MLP neurons of a small language model. Each row is named by its layer, matrix (up: input weights) and neuron, and shows model dimensions 0-127. Each number is 500 + 25 x the weight over its row's rms, rounded and kept within 0 to 999. Numbers have three digits each.
A block is one neuron, or neurons of one layer that tend to fire together. After each block is what it responds to, as a language model described it from the Wikipedia text at the highest values.

L9.up661:518572475493472447522483529483513537489515517500485522520492486528434539506515492454534455502483510556508527522500470517477489478504484518486519505526499528503496523482454468475476523522496491522486495438481551476492515478470487526499514501501499533519494468524492505489515480497528489501449491509459504480505484487476433502498474509504519506487520510518451544522503550493509505520490
L9.up1387:489522488544462487525490497505492515517483496506496483495488510502520538498477513513500464506476507472515483487516525474489502455486509489494513525532527508492450491529429498489495479520521439523528516466523516503536456493514506531444510506482492556533543514535504510481481491519479464499509504495474489510553470495470511450481482554485511509466517497564518523506509501517487447501488
L9.up1508:494497511473518499487489468478517475560472538489489504487523515503508500540481499499547531499504478476509542505475496509519499518535501508519524503499507523500457490530501460506474504502521477502542491510516495511469487459495486475496511502508537473552518499511497520484499451508526496489484521502504502439484513493483521475469477459462514484482530516503523524480468516500484504503497
L9.up2032:485514470465474492499499501466529511499523502516466539495458510482513485489501472424491494504492476510521526502504510477521477469519463529478512512463480549478474500518477501501509479545512486549522491491469503512487535497517492486521487464471490502523509493478526520505476507520488431522453510448457440485530496487506482497515484492522495518517526477519525508525530465489536479500529
Description: Organization name endings

L9.up37:498477475514516504476547511501534549510507482519554488522499515528516508492563499520506487488434520430503476532493505512483533464510486552478511478534461484496526523488510496466526496526516502484473483544452523525478541479472496531487503481533505439462499500519485490506511514478503493511484521523472563489527507509492423501497465506557454509467493555514505453505497548510526463533503
L9.up69:515494474500528507451506491453493537488517532496502453523507503499477516514563505460475503514496548487521496529530511530456549519479511516492469507502488505485482523489517450490474464478515498485447482541494555495503516507450446459473529528480495534501488474492474474571472497533506535493503510471457469506523519524445489463503460523510462476493502515509464528501480530511483481500529
L9.up389:513492537524526501471459511462513499472454516506470491503496531516502500527533519477494471505484480532537521520534439509457533490462568520473518520490504504513507551486517460472470504472471513514440492542446505503493458487450510489471492490533449516498495494480537507468495485515486551503493548478489492504516491522493508501499538470519484472493485510515538499496526500465505465450489
L9.up2034:454461559520541473509515484562534517485538523523514510480489502486445514507525469497521487491478524459500546497503497499500467510533461534515524502507531501537497527495550482491519513501505469470454522544484519503506491490468523505524504499489541485492491508507519488541497503536509499519484511512461509487469471493510458493536501495551514503532467516512504545485492514482514452540540
Description: Person first names

L10.up232:522496508503520518498488486487509514506485448508483465524496479480492509473436564505495501549516503531479555476475504470468521495524571509481491511494506531481515535442497500509528456501498463492496525533561529524446535483494469477486475505546488484474466524466537505501499522503491510507498461504505508540508504470506458515494530488466486483491469486438511481532485510472511500496479
L10.up1772:482531518424502530521494499501504534504511500502524463516469486527522496472501509496482445470495486499475499501496513470495497489502537460494467544508512506525527493490462458497491435521525489526467486496514487483463485470489475522468512513539502524516461512460537535447485488541513521525480544536485502515506525444496484505528537521516568477544514553486535499499501508520505501537501
Description: Second-letter piece of split words

L9.up1011:494484504501505512493506525482466478505492505478508464529494464478516497551524528457498492511491480503492524528515482507503524505504448493512463459557509536499492465522507484483501524498527485535502482486536498477523503482526495497483509498479521446502494462500488543491539509515530509463472487439515467514491455562482522577494539497499508515457499515497456476516533522531486530472497
L9.up1055:511516468497493490464521495525490492513504460541484546488517513503446505483506517502459489501531449551490497476498548488481465527522493544488453525490491479501544467496514506463472497454474510498494483531515549478516523509466480514477550476545514467505517468446523482482452506476499522486478493486533480518490506510528539473498473504504467496479525513519507505474442476506498487523523
L9.up1889:533475552510491494500549500509499464507497519507525510478469493496512451501504512493459505521505519541498544508504468471501501534529532471526495441516506466506478457490435487470474496480503502498514491514467500472521493492477502463487515489509487545512520486502504507497482492500535506473539519546478500485463500504485487492472516540484525514499492522553495436468472480512520552450480
L9.up2054:512560466482506499505517512534479523544482500484541525500519465465451514421478487520507500488457484496520514502511476519505481519532521507512501506522486510472497508531547494505513519502493519498522449507512496455473498524473470543469554535467490511482497495538501525496490527483508537509436479507523423488537510487540525487492519518530487457512512526537550457464477495470515503469529
Description: Pre-number tokens

L10.up1661:504473499489517524475491478502517494508492504491501495510523478527482502497513506497506469487509486536518445477492462492478498505545519477504500509492494504490496497481508465524532518524515523521488451499503490514482525502479513460473514461479497517514549512490496494501498451528525500489458497486541521480447517540505502490458520493491525499468489545496482506507467466468431474472504
L10.up2138:518527495495483460486469530507541497521528449490520502487496547523482513460517478508490492512499506522524558530555470536514493496497498461470485470496470460500473525477491521514528523473474498525503497507495515541507539482466506505494480491489501533510511544528507519542520470507493535520491500516459516532508501518478509514508488547485511428506528527516541495534521481474464431514514
Description: Before a number

L10.up1186:537511516506459478532552490493542490518493447494544491482526467509486511484555515459513502509489479477485469537517524503508512522520491460555518496516498552473503501562531501513537492493484500511493501443490498499539509485530479470484489504513510495499540508500494509490481513509487496523477528463504508468493503514492499528496544488502499494510536486449513483533511570516459518470495
L10.up1367:546502492525503529459503550490469517519470474453528503514504477509465527510506456461498503510525503556465453533495494465472535496545498487547482499520526545471508534482453514528496494502496533521475454501515540514441517490529511472506510493509500514498545495481486522528523502513551512511488497502518524539516512508487524499478494472525492461507484499474496481515499517476441522514459
Description: Numeric decimal separators

L6.up323:496499502497487521477504504533504497468505506502478499514533493522509525522540450453503509481446453505549511530489504536468540507539508486502500494539518502461528461559477503476463469500532480516519540501445494506453498504481469502473485518490496478490470517495469494532488465496474478476443492511504538459506510464481505529498510489477500461445512508504552516497491481497496498484542
L6.up415:518499529515505534511512510514528479517495500494518483499526443528491502499539470468558489505472549487508505480521466512496493528527498517506495497474478526522523455520488539523488516480508491500496532481493528548480519523511510561481455526517465504486461501481549485513505522479482497490496472468497491453502493523508511483514482510474502471519479504503492490504529547492520532450507
L6.up852:497528489457509538498451496473518473518426493505431489517504499519526524451536506518563477458485510499498489489511464483530530528486471501544505537512533504437463496469537513528522511449518455484514502464491512508453485475494493538534511491514521514534475494519515528475514512546503504470492479504492502486527509485493497557484472528458521496477512524481524465466455534501532494505433
L6.up1078:503495516509508525512523531445514517542535527530479462500517493489518501507517499500503536497503505453499521510458474512437508498547542446512502521507540527469496511512511504513496500474506484506502502468481447472500528476498499481479481492522521520500505486541535463547495468473464492505517478529483499448515495493504507526479500450512481488460436514538465516490539532518520502463476
L6.up1359:515430506437536508547522484497511478551526507529479493484507503493471509518548557490520521482504528520510541496519508500493475492511504495521483513506501473489490554532491505491469499494493540503486484537426535518494455501419495504502524463510466479456514480497525496511500500474510503498479484530462503536496509527508509478525525469527510506511476489453526518542459485511511509497479
L6.up1487:562466495505488488503515517520466522502533531501518495507496466459538535512481507533434490494476483492505444501486534516513506498520470463479527547478536508517490522545469465534519479493455522544491507485498466492500486481514501468482506490513486530511532507477512460494513524474530526458506475466513520533515450480489492481529572513458415524550470536522453512496469520479470499503495
L6.up1660:504489534487466549532512507513505471501508498541523525520490478493546521482500546511593519454500487454494503526525488481515518514513492480487490491519507465464488487510488456534506542498532465474527475500486491503513506474515472507521450506555514517504500449516496447510477510546486471468486466472520520498467465489469486506520494533509489554465495491480473521472486478496474507459493
L6.up2172:476514518474494508486489520504497488488504531483515499528505458471487539500546477471478470472493514479481508574522555509497512497473536478511502513521494516526496548547522492474506471534493470516522465530480551551490475486502486479517503523495488498443493508482555505516496538540470547499552490527469478471476463460485491447473532489499539520487490502459563494499491495530495496476462
Description: Mid-word proper-name pieces

L9.up763:535481518530512532515531490477459499516520482505525521489479507521478493504488479485526462535535515518496539459487491534475503493529509435473492484497516491546491465484545479513507502477555516480511500485511514503535490464500471457456563510518524476509512497488498527488477483508503490520482499531493461495520442527499548471496499468519517483533544471530515486508479484474477436471502
L9.up1424:518493489537531491538491519484503526478525517521514505508538477486480463501472508538520527515553452483537494501492497511513506491487492509493476500487490538503504519507466483491471504517530526494493522496529487488460494499472495472480533474512502444491487509485471493521473514474501452497493509516519530480512492523506512534501456531524525542510512490543558487511536519467488485514505
L9.up2001:486478485518500520520514495454514491497515546513473481496508538546495552531466471493474519494502457511494492496492521488503513518476485535489490473483501493517503465534510494498491495479518543469500482475483499490512529513473513485543526481539488469469497487476480490523502520466507531521485514497468525509473492532524501541517450440461515500509489540531492517456466502525465500489523
L9.up2040:516463507486510524497514522519520519442513530519520508504529464524520508513477458528551530527528482512471530503503490523525541501533503488505492512510513519505492523490514475476516484460525491531539470505472506492480515530488488528489487490490468454489506512480512455494467530497551499499487495533519530478520492480494500497480498482507510495484524463528523549576527492498507507504488
Description: Mid-word subword fragments

L6.up139:495524491520496515455534510467503492523475460515473496479484457521477516537487479520499504499512490492468496523494533503517474488477496479469533497479498503532464571490487490498460497513517486478502514535515504449465521505437544513524506462505543481497521535478467539491528494475483514501519525515504531518453537513518502470484452498469491484477504474450512513441513523460490495535498
L6.up211:522533519515500518512481516523484484467505506513481453519532455509525531529512537489506467468514468492510462495504512502532494504502504486477570512473512494489501537475488493516463474456510460487512462546490499513472556507505483474485451495500524481522473510522517474512511469498528471505516495478509449518509482515488477515521490542542494526508466503486489527510508529515470469442495
L6.up338:527531463524499489550529463523530530499511522530527513518461503452508518503494470510529457505486478472504486527544479537495520511476529499510502495466509512521489514476488513531509525465482488543499463510493504493499491482508486489497519524489522448538526531495508515514544476499495534493507496487501464537531478544475532516523547492481487493532475508510562492527501533488493475511505
L6.up477:459501512471446493573545472541537502486499497506509554555467491431498569494496469466502522469492507471523496515498514511464512492486493543519484509500517469450480492514481505464502470478495509555491492490478495483478487490457508492541508474506501494542501449500478500532518500481482505479508516453489496498523473503513514514515525502533471521530509455481484494488492491527421455539498
L6.up700:509494468516515507525516475475515518510494537498543506490485478534498493534526516518536493469492503518512501530518530472477467512454459483498546496522517499524493504523482507498495503478490520539508445464497527496484523510515490524520513485482519460543508505478451483478485502464471514477506514460479510496471487503520482499506485484484542524479512527490519488489497509505484485460487
L6.up1148:490480515477518463499453446518472501490505487534497542517490476499475524553482535485480475486506490505481494515505488490529478473479492527492506525496538512512508521456446511515496518481443499542526452524535513499532451506469522495513499498467507458517485512489547541532503488498577531488470503498495572482512487479486449492520508518523455517479482563488496503521523506527454471503488
L6.up1476:496494513492494481509482522466526493507528466512520507493506473485477552498524483479453485519549521520483493500458492498487482529489468481515452520505524557502488513487490505512540526491463507507512480554546500468509511494506519483554503504490535477563515518486505504487549485524488525493489471541510502485482492480503499518532491486490513481526499488509479506527490515488471478462465
L6.up2206:473550513515454503507491468466474465509491526489514534485488513529496537481513464487497481516465437519473466463479532477504479481498505471506500489532478495449516540501498468497466479516513509514523495521490511533461505492480523492504506505516560478529518463559501475506500489483536509495473529504471542498501487504512512507454517496560484516484484488496464498463504510499459533471484
Description: Infobox row-start markers

L6.up121:521493482501552511517450496518522504531513493507495548499541528514478527503503502481471473503529502479520509461510512525521474476492497509520490502532480505492506480538471522460489514506532502556497518505515515521451482500560521501471519489494468517486455512500497490468488488492541483526484485495470520498509474507481465502510506459510486532532483530579497488478496489457492548506537
L6.up340:497492488491558497499551499479518519527466506495517508518489464500531536538489508463499488519446480495502525479467479530489468508495513494479517551533487524498494486457487524500511497533487497517478520486544508485504479485527478491478484558480484489502544463538535485530497498505511488514458554486487486522533476528514529475481487507550504492505507514501555495467535519480521532445500
L6.up789:515518472467558492412485494500477489518475524488490477509485542511514566493524470467526466501505503492510522517529509542455480484498493531531478532497489511480471512534545486491509504490561500576482528483518536469471489504509489535507488511512480530505516458531485482480482521526534471516489473473516497508510483480533494467490474479502500497459476484492574463497513477515539487467509
L6.up1096:525491456443544503513506487481452499514500484562480546507493480487511548518519532514473520447489535485461499510550500502461477523468483483507518503474523504470465500502474502508455481557491502521533506499552485510485430509548478502516549508493505479538505487495545499476512504526522484486469488474538521535473486480476489457510498498425519509526475501508503497456470502472534515499489
L6.up1663:546464552493538510525496497493501492528480502493499510482489503501482538509490484479491472493501492492481531514495507496456450532544497540472506489472513470445496482506499519452499504497489538528498492549514461448522471477505518516481524535455514480473492481549501522489525505502505496549526528467507449489536531500524477483490478552523531501526505520484510483471483548506515487494509
L6.up1859:521546516474493456460486447529490495510479473498466463512463502519486516495528448469489490489496517523469539476481497484519519493516491518485509492504461520521459534543528512481479548487488511513485541504476528528491513488488492489531538524513496502478471508479537487486475468540543491496461460519462467479507470495505501539478479510512505493503501523521509468529486495473528512502481
L6.up1867:486494471518524508486482529507506502560491476457525475498476530500471521529497515484519474462503498486473503508526500475465476467478469471551499482479495506507406503554490534498471505506524437506489489502512511511486522471514467515542481506455507492510464449510524519471504504508527506465491466490497462532559464499483496440537536517479512482490491558497500454457526488509522501502501
L6.up1902:539495516487504506473481518509529508504525502457527507492509515482484475504498469503508525483541483490492492473520493498472483479533490478514494545465483496502502487481473492446533502515549497506511492507481496470507537516502468474515500535508525512522521498462482533492510495509484496496523509527419485515521545479479511483490475496494411505501480549511517539544474530480489507512473
Description: Proper-name span endings

L10.up1290:506487509470509526499515484529506498522484497545487465484517524499501483462538475515511538501489526500541517528481520468499519503482517526462513504460471472529492537513459495476535510506508494534509498490512464521520467505456503531484467477561486481509466487490505508491442489538506473574441471500457457487475500494475506538518517478490570524530480503493489482484476459529559494457496
L10.up1456:498462509517480498540494535503535447503499516546472484493499490511489517483513454497479481521509503474497520533486440487494540481448515542478503501437502470481491591507496467561546500522480490509531508503518485472489521509445510511511502499539526477489492518465487473520476498508504511544491491493489503497487521476488509529501511465489541504538466498515514500508488464562528500526452
Description: Final piece of names

L6.up414:489447498474498456471533522491486479541546522477466489456492523460514479520565452471508518495490478532465499491546493480537502482477514505485448499493487431469517484491589511552511511481518478536507523499498471519533516497533534497526487522519480496552522514484477526501468505508494494501457513485494453480470485475504537466537489420495486503494510535446551498495547498454493460504503
L6.up591:508489508487513495465546526523510496511506518483491494495511495480452509497484471463493550488486497445500501456516496524490499484459499525527530517519553504457488510507493516514518486509476457495521462472518470514514514475506474526513520494496451497530509508496487477521496498534504535499471472442496515497472509518503474413486535511508487481507493488478523520473484487472517506530478
L6.up842:495456557506537518499471482478541485487464507549499492491525479518502477499523508523497523493502454511478527532545440520519483494502514526490471442480511483495496509488547550549509544489500518487521525464512494463480512482506515519467473499476502489490505482521488536492526514484489529495482507479512497498481511508508521558517506485521517464502546531531498475528502488575490465436466
L6.up1230:544492521482488532517469485508538514447527510520534509506491535516514445460492448495470506492421510509512492511493479517560509526497483473465487500511519477492560525463519485511490502491496474489508471510498545517531467520481513501502483502531492489501514489486532512546517476488517528550464521490530473489460516476461487480507506476523558499523506550504491531487525509500519510514486
L6.up1585:528503500516479553492518500448471498544503505477479503521505511520485504494470504517490538528553521543499492520499519487499527483514554468511496485485500497502474493505549498500519479460515497507533526481486502546492520505526521480505477470518491483510489499508483479514496487530495468491457498529533469495465504480510476517518481459457541492465516527510524524482471476523519453492450
L6.up1722:509504528496489508503534518510455496476495479493487464504417511532472511479459507503548528518452541512505530479524447524484524489518492521526496503501547493498507486513500450524490488513524475494537506502487502448514476512489516495491530480536506535471505494472529516543511476524484474491488552509487436494431533476498509466496479495502513528544498534516483491513514476441482497529530
L6.up2163:480511437475492506505527538507505505491522494508489512436494464514540484463477467502492502480513480517480504492488495527536535498525483452546443488486486518506476515483512516551503548486493497494523470493507497486526473542479506483514527494525496528511475474501511473526504518497470510515505463469497475512503490503507522515458520489505501490518440525519467483527491507515522491527495
L6.up2214:500474503491477538514566495461543493501454506508463506486496508515501482488533485480523526536518474540478509542521464500508519472479501503544506512513507517505518515537557500519501499526526478461533483466462451445488516563466544522515483484439509506520504470489523487541529494512474498472441500456507465492489513517523503498540478439499499486536525514506475494482509523508495477517484
Description: Start of next field

L9.up186:498492527507535528507517497521492554498496520499515514468466535552488483509502521528514456523475496459525537536525461507506482509486516520517492477513489447456502483459517521506471541468476530496482477458494471491447475510492510521500478454514506520540517469486503485505488482523509507491465509506488518458568523460523534466495482476505457514492520491492543504525507533489477482465484
L9.up240:486532523550533519473492540493493493513530522508481477504461487538463500488513534512531514552512493534531477501461546499516482498537522510526513510500512439490497517512504482476492497470499483486456479514483539522494464499489489493498470482534550531511466506504532498447482506513514489476477488547494505521477499490536482485507479480436517501489510556508464504491522520475476482469508
L9.up1112:510483476473451449465485519528516504511519493461555446472479476454507466511514470488502573515519484520463513532505495513445491472472565517519552496531469508463490499523482504521537478512493535509507445481482490552549492467463530539500452459534503490473526496510503479514478498480486481546506484507501493519474461465466493487500495511530493466519539517466504495508496530518503484470476
L9.up1881:479512512535487482490506536527489510464489532498499455488528490493520529514463473487556470482474491484521501507519514438493461469474560489489471485546495488535483493461497482514501526463493483530498491505476485520527471486475450490468498506494483531537512475495497520487507477548542474523490514498493512507506503502461499504482524504518507487436532525541499497522486519520482507518539
Description: Sports-table cell separators

L10.up360:490469502476486513508523488498478504485520517493518538478512477492466538455488456497522478482531518494495478482458446500486487481537536492533538516486500513473539534506474494457489515474515508497468494502483508533520503531512505495474487473500500476524549515471504509463519507538461487519468490519517535490515497501467535490549515490539474521507527484466510457512536474520537502537480
L10.up470:500507546507502517501535493461513532483541498511477560496500487490458522450508500521476449509489519467447495504486479517483468461559478497520537521531483511516513501460497468512505508512482483484498478480522493504529460511460487502443536517467527493525536511534513536501511508475486481511484519486482462500548455524505495495560491491482512492496497483462450481506501520500495515510479
Description: Mid-word pieces and table delimiters

L10.up289:539505500478487487485501519493456534503484452537558484503487502537479512435522510540499470533529492486471547459509491498491500511534505477484524478497487519521474490522516494510477482482536532484445501506519505515486479513557519503475501496543492487501460482503460522524540516472489493507520479429494548474477454524457484510467482522517458510488493526524452495525459521511479505532500
L10.up1216:503533514496523488504512548480507483536503515522538500513486500572472503491522453457519451504473471451437508495504510518526552510529514493534536479451478514537476483472480516482474477508489519525508483522488503487452490511545515524504515523522496496506490525496502486517506483495512503470463493475463505489460435506486495481461449495529512514460496500518488476521501562525496504525521
Description: End of first names

L6.up236:455491501462547479498532490541504476491509436515500515520518502511494511496459510530496479498476545514502468494462501538447509517526495516501516468541545495518509489515484482476525490495541487497478511540470543439481541468510495453475486502528500514469471496508549434446497514519480451441547484500561529525529529506525494505493538508471479437479509534504460520555483505488521530497517
L6.up890:526459490506522555488509462499533489524510478522513463528494468470502509469471509519487517522446472511503534473452489508503498534528533517503458506466493507514520519454472487478539500508501459456492517542502502484532528499537486538529466465540487507519475506480525531473503532482513532470557471523530525529502531468500498509490494485473505527512486500513472501503471497510499493513489
L6.up1070:506504508517528534485496480536471512521487494535461509516475442487506517473509470505503525499518448499496503479527474491496485503512504496524510470550498514504540477508494557520499510475504503504468474480538497497472516527568543528475470481484484471484500467541475466501494522482472478510449502463484532483539504569485485509509460572487486490465504467518504501463482493457482465500499
L6.up1112:506567486496522510519533536486525480504440500500475510536500503484494522536483541501485517550515496528524511529494495499490506490508466484517492493492501466510524501522504496470515518482492519467512495557547531509499505454513505512510498507533510502499505508525526504529499463483478535510532484533540530495485485555504520523521474505440481488508512490496494476435495510489524535499483
L6.up1126:512499524486499513482552490545546510461475481482506499532486504483495515520530519486510513544490488511528491507508478460501490484478498475508478506493524475494453506478508514508519508500519498486476480510541497488532537491474453512464528499549466519488521499489549486549510512480482480518446468493501498508482544502482453454533490486517484495505446484468455495511498473464500527519481
L6.up1152:487528489478478498503485466466491503432495534545520512504556475475489480500491494506500504545492523522521467499497489483478508471529487465473464512512480532503456495521469505504481518491521508514497475553508520499432491494553501502517503476484465493524498484491474513518499500501470473485440497499501511451520489510526473491522497478514511488536533470498508456500525507489490535542489
L6.up1361:484516477502495480471510498508452520492470456499517494498459475516555542472516525497500514523527466504505530493505532526475504546491535507470472522535551509495483506493511529487473508481519539490488485549469516504467474481488463512553509478544518508517513520503498529520493487537520491505532511492506455521458510511472464485491512554538529518518488521535479517456538482440522460526484
L6.up2223:486501483523500562517536494510538550507476514484507542474528493466470486447514499494550510497498524492468479561470538465468508507497529501530537503499531503487497483500504465496489477521488493509489519581499510491495547511475472542501491491517515492487454507485463453539500515502466484499519487507531459505540500499538439547501476480516476486444500442504443515458517521511525482494523
Description: Second word-piece fragments

L9.up959:472504509495517502532476487481494491521495464484548510488497469499500452468552491495480475465501498491471521503513552490479516488502478463539463488484481478486446493503501499470517484472534476554501512515501518512501534518531519533567486508530494484467507502537429502472497497538477514493477413534521507523481483526479476540469503468480489468482521497463498458475506504546518457478504
L9.up1262:499497475464480483482456531489459524511498530470561487498448520496505471507501491572488509454506455465509495479488509524537518487516511506467481538508511491487522541514512512513523460479526519539467509491470547506508501472512513492501493517522527477481463470540516512512465512517549500513521494499510541508482492481489540471472515507495495551485548492539514452498537476527493446525475
L9.up1284:488515467496502509509535500517487499474446462521531507477495456492477536496513500507493516524550521529524512483493522507504475485539545537510499490527522499495472520509516538504533458466485462467493525498486507481482559532512495512517510526467523457483499471528469526510478481497510501504484491488537528519510481452468500507480484525515505496482528515517543486483531476484499510490515
L9.up1986:469504510524531491445515527477505479517493497549532508494449516476480511499516487511521486494472490536507498527470464503486500506564500514545470526516529482438524539476516500491555456504484473499492533477464494480505528539475530534522491502515529535515549521536528536493510506481491555500491493481505499454464467466496524530463498477521523520506454531483479500481523475515500475527485
Description: Mid-surname word pieces

L6.up382:521526487509478518450488490503481521524516495468535499484545521499483493533509537512514521520497522505511505504481510530457490519477500486503534486512508495480485543512490449464500484451461465492505479498499465540515459508493503473583484522483456431482514475515535498490522503534487507480488453488465449515503478506454521508528459552545478480511532495452509482526494520495516485464473
L6.up548:514506484490467488501504521474523467455490511525530459463523490512514512477567452485497486485482502484525465535492473510464500512506506535553497474485482473503507469470483502456488491538505499494517473519461519535489500461460500520496487499502479510486532493525461474481516485570449538507529506490442491488530531504517515555486492457498486531493534516513528490503473531533486494489463
L6.up929:485506512530516479510485524521515552527556509528512444518509527535514496510499510512484491497449475484509449528483504490551563532492484463548479502474477560548500513491476525456496474504495514498475507508491514534518500471511480509504537503553515511538511498485473517523539521481475541476502492460497500508475458529469510493511465492525480514497517515489515505502472536553507485534452
L6.up995:501495522508513482501514482479483490499511482522515495488461480527492542504546520437472489504468508486483491476514519504508522502517471433476524508488530504482506531502552551469475492542497556510505467502494470563471454489446521518485491446494527480574492497491539473482493511533516479524491489439507493455474486515447480501503523486497480515479478480500530465474511507526488516482507
L6.up1332:498536509497524510480493529464530485509481458467527494485500519510523533471509485504508490512502520480561479515513500461480527488543533513497476485534500508486464475527534515496489546537492575508494521491462519502499527509510524490510512528503499516496482492481476496479535505477489492514500501538531512493465476508441516491454508467494521512447507513458505465518541472506508522537513
L6.up1583:480419521492540506533514521492522472437525509528481512520469494493538470537496523466507493555493516482510513464480498498539504489493444489502478505455512453493497527482542510506502529519501523492514474501491479507525479457501512446553499528524513516538486503520506491495480459489476533430496493512502522487470488517476496538485461511512520496528464466499492520535533487532523520468503
L6.up1812:456477543480492513496475499489508527521511454473515492468471527528521524485551478458504438508422489501480526518533496500458514511483524466487511485501492516506473541541531520484497516483481481507502468449445514530509481488499541510498482523494455511522480516497540504527471531471494518504489494489496520502516512485500501493526480511536511499514506497502511486443491552519494462522488
L6.up2067:490495523518511497516501507482496500503509438512535467507495507519524486497559479467506480538452506469495467509528496489549550531513490458524513488470508508507504506479472502480474515552489527504479512522509486527502492442489490516547534494491502508502489516504523503495470526534519518476498506497465473488510485534467476498491442502516486531467506517505467493498484567516496508549472
Description: First-name final pieces